python train.py --n_layer=14 --d_model=192 --n_head=6 --n_kv_head=6 --head_dim=64 --d_mlp=768 --vocab_size=8192 --activation="tanh_gelu" --norm="layernorm" --norm_place="pre" --norm_eps=1e-05 --positions="learned" --qk_norm=false --attn_scale=0.125 --bias="all" --tie_embeddings=true --parallel_block=false --extras=["capped logits"] --init="normal" --init_std_qkv=0.0419 --init_std_o=0.0 --init_std_up=0.0419 --init_std_down=0.0 --optimizer="muon_variant" --lr=0.0106 --lr_mult_o=4.0 --lr_mult_up=0.862 --beta1=0.93 --lr_head=0.0304 --warmup_steps=200 --schedule="wsd" --decay_fraction=1.0 --decay_shape="linear" --final_lr_fraction=0.0 --batch_tokens=131072 --seq_len=256 --doc_mask=true --train_tokens=764700000 --steps=5835 --dataset="wikipedia_en"
MLP neurons of a small language model. Each row is named by its layer, matrix (up: input weights) and neuron, and shows model dimensions 96-191. Each number is 128 + 32 x the weight over its row's rms, rounded and kept within 0 to 255. Numbers have three digits each.
After each neuron's rows, "fires in" lists the words (lower case) most often at its 100 highest values on Wikipedia text that the model never trained on. A number after a token or word is its count.

L3.up754:106146105172135109121146161064121142110178201088148126136165128174110113090128120121124122140141089133091114095112131121085133097135156151142111154132137130187090179121113161096202089037150114168122131132085150154113129174167151108134097074209135108114127169061122127152131156097137109127
fires in: "and" 61, "or" 15, "for" 4

L9.up112:101086118152071181162178164075104084100136146127090147097141098103184184160132176105147129189122110103129123138121173121130117140041158129140125167105129020121075127100089147110159168108070096097082150101117145123161109133126113164090113145121124150086049145138087214157143070147128122126
fires in: "has" 29, "she" 14, "also" 12, "are" 8, "have" 7

L9.up437:136098118133141111145100113167093075119116105136074154127123135109150107045117128100127146162092074125116173120220171187161147105108183091170146113156155198126127094095083112096092074146154082069135136161103144140185027086157151149134135124166106133102129145129167179141115151155119119140
fires in: "of" 34, "many" 6, "several" 6, "year" 6, "much" 5, "little" 4

L7.up363:146146180139168115140157109130098122214181110133150057169124051076184121099133115150101117209075145199113079190080082142115114142139090131120106138080101121086109107158139064074126100147091101167117116112106135135113116137118126101124148104117125122115118170107094150172144176163069128137
fires in: "this" 48, "it" 13, "a" 5, "that" 4

L3.up1:147112102168125157159126122164121135060100089092126136178156104118160104100139174089160064100074164135151109164084102092109185122126140125111135077121081105112073146098146106169058107174084178110131118156099142147114130101141115165160188151110090136106155114113044082102103171120178133151
fires in: "m" 40, "km" 8, "overall" 6, "in" 5, "mi" 4, "the" 4

L3.up510:150141171090149164182087116118097142095110116175124206115140101073173098108073094102125161146148086120115180134217126089106156145108055116140099123113128095110172137145137143196113106122186042159126088120134171141154148111134146101119191113112180087107143121122116178101146166119165109146
fires in: "part" 18, "state" 16, "city" 10, "text" 7, "parts" 6

L3.up402:148133154203150142192086145068123113076156153155060121113124169117161092178071148173112111234122133162176108181114146100114123101107117178124111151104109111044098135123112098119111183158078101130108150130119091103046150084107126174101134071121152139095124082161087135142183120102125141136
fires in: "had" 34, "was" 17, "were" 9, "gave" 6, "receive" 6, "became" 4

L3.up157:203149167129195108142106094150133158105075111119142117148088144178067120092131096111124106084105122132134124082118118189141146151175092162070107173126136134186143098067088066141092099144162147184154098137106161125135058104136153147104111125153097090109117147137172185120127130123196090104
fires in: "most" 26, "time" 24, "ft" 5, "out" 4

L3.up440:145160192124116121187113102137069137137142140107071181123129100138084157090170196140133096149133090170151156120155099143122167094145113156119100117172173124107150102171117124149114141085102169091100126144158065131116161112128120131142130122110138106191162011152147094148133087130156147143
fires in: "war" 18, "county" 10, "family" 8, "18" 5, "valley" 5, "household" 4

L6.up366:097092114145169139123111117113135131095120092083091095113089118164137169133174150140110108141164105199150093171145095085141140084158147146201118144197136113118109053193146157104143182123079122107091119124162094161177040104151089169155116091180105148115123136136093164100140042113105134089
fires in: "on" 22, "during" 20, "time" 12

L3.up487:102155111126163118116107128171197081115089094114077144057136133128111154082139134085118121199075097106134076087162125127103105133176085110092099110083130085118168085104147125151178095175136141155131161170132110163163153072127135192105148099145073072087145132112190126088164171109140176118
fires in: "first" 22, "early" 11, "best" 9, "late" 6, "gladstone" 4

L6.up552:140105160125164079100127123179065107133067146091077152121165091089162081135174082113120102123114135095091140177139089133082130132133153130184089159087125180096127111147120139081154156142078126107093106136082118165115085062134155166128144142143089175117145111132077156099083075135117156164
fires in: "to" 22, "until" 11, "in" 7, "since" 6, "of" 6, "year" 5

L11.up707:099102161139126097087112071113153116073139130133097121143144161079179123107115164093150128170156151109171107083111111133118085136102179166111098098139170121115111168169127118087080137083140137152190113180172078185073127168126145115136170171163043122091113107139171110160186118126106189098
fires in: "at" 43, "during" 17, "for" 5, "of" 5

L8.up223:075131145137069105147176133130146158165148184157143069107063172104156111053095150123162122127086144111090103084103147122139080105110070121159103142158115116112131130118143162115140158092162100156114196197063159163118110198096110111144151127177143118129104120132134106110105129082202131088
fires in: "s" 20, "was" 19, "be" 7, "became" 7, "being" 6, "is" 5

L10.up21:131130149102156111152097177112133098142118086152128187144165075121083124084126111153071149142101114083143165112113152139140107087101107119095099160128139122157083155130150132038119231166101145201151135178136114136149113098092168082120111087164102203095168155159121139131096139119200077128
fires in: "an" 87

L9.up295:140157126135173095106161127109109161101130157116116085118160074182147093123111122091109090164074135113117130153144091124159100093142149146136088090159115134157055129148105153146174165126144194087187072097177127113141179116126135101108171180111111128146111161121189103099182130163148121088
fires in: "one" 25, "of" 21, "with" 7

L6.up171:126097162152114167117107097117105096141160037089127154139143110130112127079116110068132096209074116178146144137091114186062123082155119159172141181154095133163109099140090098153135105123143125116131091114127120161121186120136139171098163096131135088110117083148145153114104106117052111184
fires in: "town" 15, "film" 9, "album" 8, "city" 7, "season" 6, "it" 5

L3.up319:101129168124089037178159146129108130124171143127088157148174154171107057160126136141153096159105147096104155183121144163135186071117121149088121172175113089155106140114094158131142102119060083155137126102127159112064156101076141080101086126134157129132077098093115183145100103156129146128
fires in: "can" 30, "must" 12, "should" 4, "might" 4, "may" 4

L11.up715:131077132197115166164094185071097118121131175153148158167097104154069122108126114134122162144159128161068089063119140152106162108097161089110116122150136092127152167127102073119080224123118123129134120133089129112179092134109074111103124106139125099103106107088188117162185112125154146142
fires in: "as" 28, "be" 14, "became" 6, "now" 4, "affirmed" 4

L10.up562:115083149145144111146109097203122122102148104162133118138122088178170110097141108126115114122083127122097064107033164184164119121125136174094134177095123162050129168111107125197120083203147059114118173169116125115107113144142120143198175159089119141114143110165180056057158113111176097086
fires in: "to" 44, "would" 11, "jain" 6

L7.up663:087098182213063092150091171143090133103114160129157156095072193090116148071093162148133163137133112125118150144120173124112092097147140139088159174180144083111082178120116101103181120099088154157176159160148085153140189151082124098167147103065120158108168152111102096129123148124120125126
fires in: "began" 19, "was" 10, "became" 10, "returned" 5, "removed" 5, "started" 5

L11.up451:154080163091139102165133113110118094133143122124156197091133103136154163154101096147106136160119135140150131128080093091109066117075133144094136185195149060117111142141117153155094126161094120108149110121163139069193125194086100076205185118135127158143147160202090174059158123167131174098
fires in: "he" 69, "she" 13

L7.up189:081131056127200114128117163151073108143168130139143106132162144128166116131100096117138169070162116113116103136122116127165139201088079160189068161087153161062100120124147143151134087141089106166162135187053152082127098121138168153198212095142080167099133127125140125103109090170133136089
fires in: "to" 71, "or" 5

L9.up77:179161109129115046121176113137125117093138156124229183057117129146180112116114109086134122138091154132115124162137151124182092177056093137156110086180164137126109125124152086143077111106099088168145143161113138124087143159099132049237135108187120109120148106129138116117157140163125070088
fires in: "to" 25, "and" 14, "schönberg" 6, "a" 6

L9.up71:114172072165112143130156187068093147131084179141139162166097123182112122130078125114139190147154084182141151104081179158114098101125162092155111133105152166134128073087119148162137135070070092116088106132112128146076110098117158072168112130105132164110155138129150083063113144125195146105
fires in: "to" 13, "a" 13, "his" 7, "and" 7, "her" 5, "taking" 5

L8.up739:127130087120124131146102120093124182162078115132132091154123134114128123105137137084126072111088076187115200102064086101158092119112099122083058157086119130143129116122120103131172144187146119176081104156076183142165167103155192109130141067144075188174165094118128102130089167114116083196
fires in: "an" 45, "most" 10

L9.up557:171112128151128121141158117131105176107152186172155126068063141139118127091134148120182145161115103123145134101111122148077107140115129149107110127068099106149136200131085151190144107203138121120139142118079151054158148147110202089099118156115191158132157136099178120150050163104155131086
fires in: "had" 35, "be" 22, "been" 16, "have" 8, "has" 8, "was" 5

L10.up46:121164132154154123053129105094099052079102108147097114131145107124170152123116119168151152162089142107091149163124122147147107152131152143174167119151139096073121170120119128190116177058088117108156139138108091162185105071107131072129156159146098211124115149116120156155140115159098154093
fires in: "at" 29, "of" 25, "for" 7, "in" 4

L8.up755:147141215152117084164156090060142138133138130122150142176147098095091122167093037104116140133131124165058153157103158128163097093144098115095088133109109113182104159141157126108093156166158133155165085092099131174151113094133118112117133133078146148092080124089139137176127156183166119205
fires in: "which" 48, "that" 15, "death" 7, "this" 4

L9.up672:130155141127194165081086110109094098104116106108145095215153070141125137142167088107088198159130159149124165089118077190155182128180149123125104118134071132147124158118126098153080044129122145182111118144075128058162145117152087161117174116156122165122134111115117101151140147140121181185
fires in: "the" 36, "to" 18, "du" 5, "in" 4

L3.up633:118125103129141165126101127111155131132141140101146132111117140145064068117133089134108148089132061100140134104149146106118061104146152086110117175077119156115142142071120160056062196064130093129133108137135126148154135174111141074168153154123096112104183123112167166156125171088167079140
fires in: "in" 34, "to" 11, "released" 10

L8.up645:104129146175169132125094105129131133134134156142122114178162200154198151135171158107141167156125079115121098149157112091183167141165144112163124179153114132179152147121102116171117160070122074054074073139118097108120145204128136097143126134108182109107128119130139151132122042097117103066
fires in: "after" 28, "of" 17, "to" 7, "by" 5, "upon" 5

L10.up125:148096182184134139150182142085128133184153122148197090170106120177164122149127147144117146132199116165106128089080127154141103108185137150092127190155085176176118122088168065114166209108136168092130113097133129111174100164205117075109156116166134146104151163138158136145148114121149121111
fires in: "also" 19, "it" 13, "which" 10, "a" 7, "then" 6

L3.up532:144154073126109127074154160075149126105163128119125109156071127112112120149114095091162142176255119152050105147189087162125157086105092129158093178104137153097094173131110134124208121115117113128121165206110093153130070089098136145116154126075135175116160110189138086111115118137149156122
fires in: "which" 35, "but" 11, "where" 10, "although" 5

L9.up101:129152138137086127130136152155140121132095150122147086133120122088149146110128102064139134199093108106051108115166078123141128118075134133133072123133178096178147141165081065123156130118119153100102076170095119095196132197099129146067068152119160124178115160110138114190118147098140100089
fires in: "the" 43, "a" 14, "with" 14, "no" 6, "without" 4

L11.up721:174166104132150139125126164152109096075147111122103162125129104160124163105123162152120129125109076107162174092132133136141149083146134062159095128147116105195110145182076120085112133137135167145131095129207188143190168098125130149093162115179147176132171110124057078111121079075178061086
fires in: "an" 22, "may" 12, "march" 11, "anthropology" 6, "aged" 5, "april" 4

L10.up290:171081132176129099113151131037132104125129108130123115126173117135169102120088137138160163196060178065140183179147132068133086169149166193097127095108154142126068175139071130211100107114108112120128087160068167159115188112089175143138157116086091145109119168182133072160119196059106119148
fires in: "his" 31, "and" 22, "in" 4

L3.up601:158103153117102125106127155124153042143143140076101143131116112161131148121076138153103138114165100147200111111172149169144163151110108148100108118118152189110134115145127058136196141068091082100139186148137207101115034102136138127084090120154129114149110102171115154096163118093096133112
fires in: "of" 38, "century" 11, "quarter" 4, "east" 4

L3.up83:119102166156130068139087104086127155108122104121136132188174111080102130117162130107093139107098117151167174111135121116148114109163119118122139126164161109121126128111111069116187121114137095077139017138141145171100113093107125110152167187139119117083109118105121080081106153125106118108
fires in: "a" 36, "takealot" 7, "to" 5, "elephant" 4, "an" 4

L11.up626:112122138148185123136173102056077135150135203126143212093069138132172113161114087125174128172158180150103094135147183120112107183113089156174056138102143143074181120155104131148132127166118189161125180145124101130137108141141139091091192128157114113128108116146139147160106114091111134148
fires in: "and" 20, "was" 16, "been" 7, "then" 7, "later" 6, "which" 5

L9.up349:146133170112124111074116163097166143122123128185102159130131135143164103055147155102209108193058191113130166143155136182092137137163120063145080157184152115092116119154083123153079111101110136110146143180157152135207141091162174118064116110103100170144109140141137120136028139075164126112
fires in: "his" 56, "and" 12, "of" 7, "as" 7

L6.up329:088130152062182169093122128157121108093118123149154106194124139133183173085170094168203079128140141128091175111124103136173163101145148046173109112123083101103154157128097146147112119120110108114159158118123048134227109097125137149103126129182084082093114110102138147065140139111083167140
fires in: "s" 66, "of" 17, "its" 7

L11.up700:133125118122159085130116122081130085131164093135116123167096122125129113146135141170158207168102103119150148149070153153135092093109098173159127129141161164148088116171133126104154188076065137115133154126114105137061193123089131105202097126145149136091135116135172087101060088097104107114
fires in: "to" 20, "would" 15, "may" 11, "can" 11, "could" 11, "not" 8

L10.up602:116150163114179139157078156102073122173061140115135174113169101138149140120115133070076135193070166163071056112133150076117081193049107163185061075088102087146130145129116111140053178167101121112122107142112097173147136105143139153115096116130121144116164131195091140136165113111156125114
fires in: "and" 15, "with" 15, "of" 14, "is" 6, "by" 4

L8.up389:157103153166128111149109139079084111093091143077141087158100188103139112122163171121120132187142076116135103167150118106141123115134145093132153136086127081090103165116159128087146084098147148115153089192093112171124120177137159159163119152210123110112148187104121119155157151092101107150
fires in: "has" 30, "have" 16, "had" 6

L10.up369:124130136175156130099132182094134112119114149159100119141177103090110116087123107109131123129130141124126117124143115104100172102099129104137149127154134136140174218144135153153108113177144144083130118133167074082177100079135136142094223174143093164182160134182160098104089116097148070139
fires in: "a" 64, "africell" 5

L8.up1:079133138129149105135091161133136122131090136154179077051089187130187137125153111090147112104162075156106109110176151128105148119114075086130110103130080122141143117130183152109147176095118111124156119182119088159131080125130164124173142158102078106114147128164142120193084180188178102114
fires in: "a" 58, "of" 27, "an" 7

L3.up613:114098106172175163110150148109147118061132166076134062117104123167145085113089102165095125080155116146172144180140116139103099111095069208135117109152159121098161118115147164131064173108152057123185087150133120163138118073145108121182124115151137115158106143113193135121131103146142126071
fires in: "of" 47, "to" 14, "from" 13, "for" 6, "in" 6

L11.up300:102099138162103161162107211155176102137134101157153165152163133110126084119116092174123073107131131155154088073103144128077210161082128095131111108170140122105105118165141128122143201171151145138150094161081112144135048169134157148109171128151172102073110080071153131116146137093130147043
fires in: "was" 19, "is" 10, "be" 10, "are" 4, "season" 4, "were" 4

L7.up269:157108126162164160148115128096112082099122217084093156131063177141173192118117162139097199080143056129108137109139147138181088116121135105158079073140094148116136123071114142153137136037131182092147112231090142154145124096122138151124156104167156229138106132124125132182129136088165110097
fires in: "and" 15, "arg" 13, "al" 10, "san" 8, "with" 5, "albion" 4

L7.up70:134134155120154132100178107103119176098117136122118114140147151129129129159139140104108150088125109107188162120134168067097183099116120130196104142131154176063066121173098239150076128054071088122111102132109076094126111157124066087163148125144145121130137145161168115085133170150124152128
fires in: "to" 54, "at" 9, "of" 7, "north" 5

L3.up199:074123073154168076163159121153132122123109134133163140134098127208173134111115102140165157094132112167129111105052153085146166091129111141109119165087111203158169158192099116194146114188074096139153093170127129120140101145147182133177104137125138141085149178116075116105111119122138105124
fires in: "and" 74, "also" 14, "to" 7

L6.up4:146114163119135109131116106119092090159117130125097155125102145133144153123103103052174084154120145142094197120132090106095136122141136145148126116151158094098138153099135119145102089099194088109072151122152136159087098113157160116090088145131130073138172114101091129137111140125138125162
fires in: "the" 36, "a" 9, "no" 6, "this" 6

L6.up45:118094139136175130050192139073121130096071189165110134180180068199124146071121120116069164150088134156105189098133123109136140116142125074185106151184131148094177143126080141134126109073080116123082073110155112104130154135087142164109115187123116154154081096166146114135129133096114085140
fires in: "under" 15, "of" 14, "at" 9, "over" 8, "same" 6

L10.up137:123170083145167155096073122180134032120130107110130095157088096104131147157147114142205157105085079133140158116124106113129142140121138102156095145145221130207109132162119102101106138066171118102179154204188099121147145123134145142124106106157179154206114100081089133130057133189176116172
fires in: "in" 18, "may" 17, "august" 11, "january" 7, "june" 6, "of" 6

L3.up668:068129114162159110108168151148070185054172142160107138143102141106158129087136060048122157167111181165118098109154185132140094075166165107141114154164162132190117130155132125182136125088095141107098143163145093168068119099119164106131158106175110109102118069136125114130039180099146164129
fires in: "to" 17, "is" 13, "been" 12, "are" 11, "with" 7, "was" 5

L11.up30:124148086130197126104147124093120148105108169108154142166154158127196112136065143094085124149120126089153130163182075169139076094077167111124148091132094120093096141079097127168115133103117141097101113151130085158144136117109107095072103122146125139115106089148123085109139084085149178116
fires in: "at" 29, "de" 12, "of" 7, "della" 5

L3.up140:097055141093139125120149132121153144137138085130154133102111131178124063134182161084129123097149135114120163070177072155081143178126129082123134103089133094097161124112176104159124187151098117159120110137132087189158047075133094194088182164089068142158123104087153122160077164094206128146
fires in: "of" 48, "a" 17, "in" 7

L10.up548:183018112127161173150115092048139150126098167112186133182171110118117155127097119109147115149112099171132128099146107142113150107139154102123145061127147102091151145145175122145148210121118081079190186094108123128122090153176129099085153126097096111123119146142124097143090121125126166162
fires in: "his" 50, "her" 20, "as" 15

L9.up591:130140176087168106126102128101115153101124114098171065115162114197122182106084085066179169127132120152130111139086155117188135106147081103157091120154156175100113125116245119130155084130104077083149067145110130097162130090108122154140178056117117091163165124120146139119130061164126147111
fires in: "on" 40, "insignia" 10

L7.up232:101119138125123132071152128072150136129101087119086167198129132141073111098106151103097083172158116175113112070164079073157095121123092066134075139136109099128136117142090135113171142139093129142091139073116122114143112108099120102072184150134104137158147126099095177108155105115122090101
fires in: "which" 38, "who" 31, "where" 17, "and" 5

L11.up26:180133165166123134157121177124088125100161137153062089079150084079076108121122127106135138183118131104124143106104134071124138099175160213134132200188145127122111155139100159164100145101078142125134131106103113144101157144108065101151129089068157165120065139164092122107165181079041114179
fires in: "it" 45, "she" 5, "weiss" 4

L8.up369:111096099161125094130143108110078076132165123147126114161187066116176091108126134109113168084158127192143149097070196146135144199142118165094091078152095140099175142134063101160130136123082113156145141169109182149132130120094132163110174097077068110149084106164101102090104128105115129130
fires in: "to" 71

L6.up559:168093126118088164196124106154130078138187123127133202119085121108124126115109129130143125163162132093101133102102128169136123113159099144079082089197095160113134141136117063149125049153183113105110102130119096179153090115092142135157130098125101113150175103153162093140128132132128105102
fires in: "july" 19, "may" 11, "january" 11, "november" 8, "august" 7

L7.up634:067136148103111086201143198094140098093095101161138141163196149141129090079127125150126127129097151129096076085191194135039167116129127073164129118141175131079068097152182137136180137110177105115131135145153120116192129169085105124171135099112114066160100106130149152153134100105170148103
fires in: "was" 32, "as" 14, "s" 12, "is" 11

L3.up447:110110145104135123087136132124120144148129132164154162146091097149145109091149075137146156144116189120151124116125125113177134090175090122092086158174071117174049119137125208153146146139162125136072108130096181084196158088100136109134133199191056095189099132098165140120111147092156124092
fires in: "an" 39, "the" 20, "one" 4

L3.up709:158140082165121142145148109058091073076115127142090109144094154113113156096174137095124125132121133156129130122160144128137175130116154117188159125120143167153155150071120073097130127111066116088175183134134132092137130159152198114185117205087082090107153091132166123083123110112199144141
fires in: "in" 28, "over" 20, "overall" 7, "about" 6

L3.up396:092160168042171160143138120090106082108204110094125076144127127134122102134101137149166130158085121177148056145125153116134105133103124100119130149019109100100183126154133122144071186069150105134143164172180134150163117108131099121140171104148103138153172103096167164171160122130174135139
fires in: "of" 77

L3.up412:112146081133148167086134133115151120192054150094123153090144136138074218117084166117118096153137112139109142114153148134159102089170104083112137115100172159110136168171159168161149193113164127144139140108183083079136089154123110155147190106116101122183156094113146184146096065112169136113
fires in: "total" 21, "of" 20, "st" 7, "state" 5, "votes" 4, "united" 4

L9.up566:075108131122121123098137190180130088114115094177122140120123075119133129084107150103155046111102104113226128137104144149123145127197096117121127185139092121167089153203174205106135172154169180109205156135138127115105153122179114142093141115136107166113184123069076134179143124126148087175
fires in: "an" 48, "anthropology" 4

L3.up150:100124126069134150099142086160094109057119136117132064122138112185175157082138078051119079151097143099182152099073084145029142144112164138139113135151149134147098077152123130133161079081141139118125121112131139133160090089146108130138133141159134183183180150153131131086140153173130209119
fires in: "all" 28, "of" 22, "among" 8

L3.up550:067082155129132113168129146200129128107139083131137140082143119121102091145150096065135162140174179116120128129110123138120115169139156160097152177108138177129116157055121125118130148168089134152081184137127161109128110116074096175163175121160148112087149029163092146119134140101119091192
fires in: "of" 26, "and" 19, "as" 5

L3.up309:116114122121110128146107138093133140143104131102135165165131157120183131082132152091161095114112123119073158135085149141127100186122132170098151144188133146130070143151076131173129073118106121108110132118056138160135034131160143094141110183131142122155073164073127111110144187106160109148
fires in: "in" 23, "only" 9, "there" 6, "still" 5, "always" 4, "for" 4

L8.up608:115173120123075122109111135103119069117072091147116170137162112162155105149090115110110084091171154221130084085188155118162140099079131150164121143160128144119116127108070130156168080151095106112147137176115112121090094088124181173146096126172098134154132145138164102134129138093124151068
fires in: "which" 20, "and" 9, "that" 9, "many" 8, "its" 6, "part" 6

L10.up360:182081158122059132122107121162107089145138160176153146103121084131129110157091173125124109117050129112087101151072095110150082139088104106128143138119154155057135155139062134121084120184063112101151110142070032121106110131121177178191125087096123179127134154177097131135118172138105119150
fires in: "he" 34, "who" 20, "and" 10, "also" 7, "they" 5

L10.up448:141171107117159099094162161114192149154130135117116118132094143068145161077118157114096082056111178171121107114131114152171104219090083143153104159112125106090171100141097081094108172120099200067121067094157132136120098146134166159119146115105146127084152125102094171081111117130169097135
fires in: "an" 50, "animator" 4

L9.up666:121111116169106118160111186094146072149079119119104155112150139104122109138099124194173120108119083070112179142075141174164118138124093214159123147114146178143108128099120136054121174103100156099090117121139103217142172092140182154088116118160085106111117136110113163073082127151126030113
fires in: "an" 66

L6.up16:120098096084162121126163129141131202107115143126141102135168137056068138131087175097161154180151136182137104173129133110136163062097164127167125138146137092089120190102154223048167132141123103103111060118125057081099187103124202156119121138139105103119154161134130128149097174122123136201
fires in: "this" 20, "his" 19, "which" 15, "addition" 4

L6.up603:153102125127168141096133097160113134121146125113142123138144145061099158080125115074141151173155164095087096153131104141085128112093150114145143132082149150127143155119065135151190106136164136171194112063065130090145065106116108158123151074113077132119099109123090093156145099098123135123
fires in: "with" 48, "by" 22

L8.up69:084148115147127115143140117104054074144125188117172058117158152151137135152170094121132152173095197135096141161117114086084152090159222157133110131145092140171160121115163164123125117107119086133094065198150094132148143099121161151130135088112138140079165175060123136119093104094154117137
fires in: "on" 66, "born" 7, "over" 5

L3.up555:121112125133080090063135148076095140105114177131153145135143109173105176121083088122155154150153112140058110115131145119056112133117141078153116173135168092133098149241132179146164158174093120102131123122107077110113127147147087111132168129085163129128046126176144130121126143143174144164
fires in: "between" 39, "been" 11, "time" 10, "with" 5, "of" 4, "years" 4

L8.up480:097157131075138170124095131090138125142107164111127145134132116149166089076157125173164198120129118114109157054134126158057131073134129139153127128197038149078112153162138144156132131074137110125156121142086153150206111102114115172161126109147082136074106104204194124141120092068117141152
fires in: "during" 23, "at" 11, "s" 10, "intense" 4, "insignia" 4

L8.up20:120086111128114109130127129132153092127147067146138104138104179136227149169097123094157159143161103135128095095127125136123168097123084114097088122151168113104111131127070143123077182104124070113173166103116132076095155112166160160162188085155135154183075086163118137168111152153182101105
fires in: "not" 26, "to" 16, "t" 11

L3.up757:142089193151157152132095100179177094123185087143098110145143125113204086129116148122153040132067144149083039076151160072110152156139133125151134098127134080089095111129125148125155142118085105134138137130108149143111123127142137123155155118137121122081103050094070107140179122077101170081
fires in: "of" 53, "by" 5

L7.up307:148165114098182113170136125134128058115113147157131103160132044185168102138087131091131199126140130150144061073105221125177172096140080208097153147166148140123138179121042144141125208159118076099118124128124133118067136177121077138206102102103118123086142154122122104148134102102111145123
fires in: "to" 51, "not" 17, "would" 9

L3.up439:112080109111155150108182092100088128049040110072135095129110146150105155084160086138137065174123145136148116130147086118120114132145095099115050108087055124144105104155117143190118116167142085094119091163121153114186104128119134091134129122089169150154116133132163127144080178142185138175
fires in: "other" 25, "of" 20, "hold" 5, "pld" 4, "were" 4

L11.up37:143077132128137113187178141080158122096133090125120109162168134089160135115201151127087091074149165089129139121101160138114126055132124132127084170186103114161075152156181143097147129136105144125166094094125141162191149103152172136157092094151122116117120117173110107120154172125131118101
fires in: "an" 24, "was" 20, "it" 6

L3.up486:063119126104187154175094080219126098163048097168125099149082149129167094188123092104083140141121157128083097099137091135111108102147141099139100163164126142156143085140145156148113108116081154196102116123110089146152129134112103095101131139147123134076096120107141085210123057167102176090
fires in: "which" 22, "that" 18, "of" 16, "to" 16, "how" 4, "where" 4

L9.up329:161133133131189115054130102175109115101135076145105123178153075083176088168099106107138098123096148147098151128169109132106094138080116123171145163081160144167148211093115151125119162134118155140128115095163114124158116112116151062111097115130071118142186162136111142205090100147140132179
fires in: "a" 27, "this" 23, "takealot" 6, "same" 5, "the" 4

L6.up727:121150036064146088093197134110087128117119135091161103133136137084117155154163129179169151140187144114057116114105062104129126111149063133118130129102110118098110121134096144132146166158178128121152176075121178128181087118117136220157141096154145116157098061127127148131117127068152118178
fires in: "s" 52, "its" 9, "their" 4

L10.up499:125075033070116082108169035146149106135130112061174089102057120175170162099133138154123138172081120144105044151164112105124065124156113070129103140115137176160125087130120112102121134107099079103140093194163134146083135118140226141121095174096158120125100139119148135117063120192164186116
fires in: "of" 27, "in" 18, "to" 9, "on" 8, "from" 6, "via" 5

L8.up579:182106176108136141093111063089104121137103165163174145140110153153113111117069144132120134136127154140077160045137172178123198135106119162185108150151163134124158108169094052143123127140120176160098105114118187127151138117110126188207140100053138146136090163114167091116106196090082120096
fires in: "not" 27, "the" 18, "to" 13, "so" 4

L3.up48:118111083178146124108107121196103142100078140137112157097167165166041168149147138065160121106091123147091174114111094147139096118108118134150105103188126125111122141123159162118198106180070116093127174173089179145113125114157143124172119089163172109194105069161117075091159108122126148167
fires in: "and" 83, "or" 5

L7.up416:156150147162132122183133163139105119124167101154090148124149102178163131082119042120193130147130178159165126148153164056131185103128093119092075120188182090096143185136122161159144147108057099119114133131134082161105140155145104093161158105101098146102146088172100166046140145127041136083
fires in: "to" 26, "can" 22, "t" 8, "would" 6, "not" 5, "could" 4

L3.up60:111084107104144137063119097156134166108116068128114144119108129118081108093129117138126151158150134118115161200149179165088080149155089082131119132152109041097129098120125200096039201146127153091134176169103113127092136120139136145179129135152153117116131158156136084126105143164118156137
fires in: "mathrm" 12, "ottawa" 12, "mathbf" 9, "saunders" 6, "zodiac" 6, "delta" 5

L6.up530:088141070137179112173129154108109128099081095139167105139114145126142073103089131130131111144164117128103107075105158158106114123105140192160103167124101112169125162135158152148157086118117137074108150134109084140149104142137156059100112160161177149146118143111179141103162085155119134104
fires in: "has" 36, "have" 31, "is" 9, "are" 6, "be" 4, "had" 4

L9.up364:149137157170120063149118053173153125108123088075167124147114113188154149042137156142141115149102172156082121107116167186159127120159101191128107134108094097114144195183130200121087153124139141125083105172089112161117091152155113119181139082074101112104180111116150109097056123118123089118
fires in: "to" 33, "and" 20, "such" 10, "worked" 6, "can" 5, "could" 5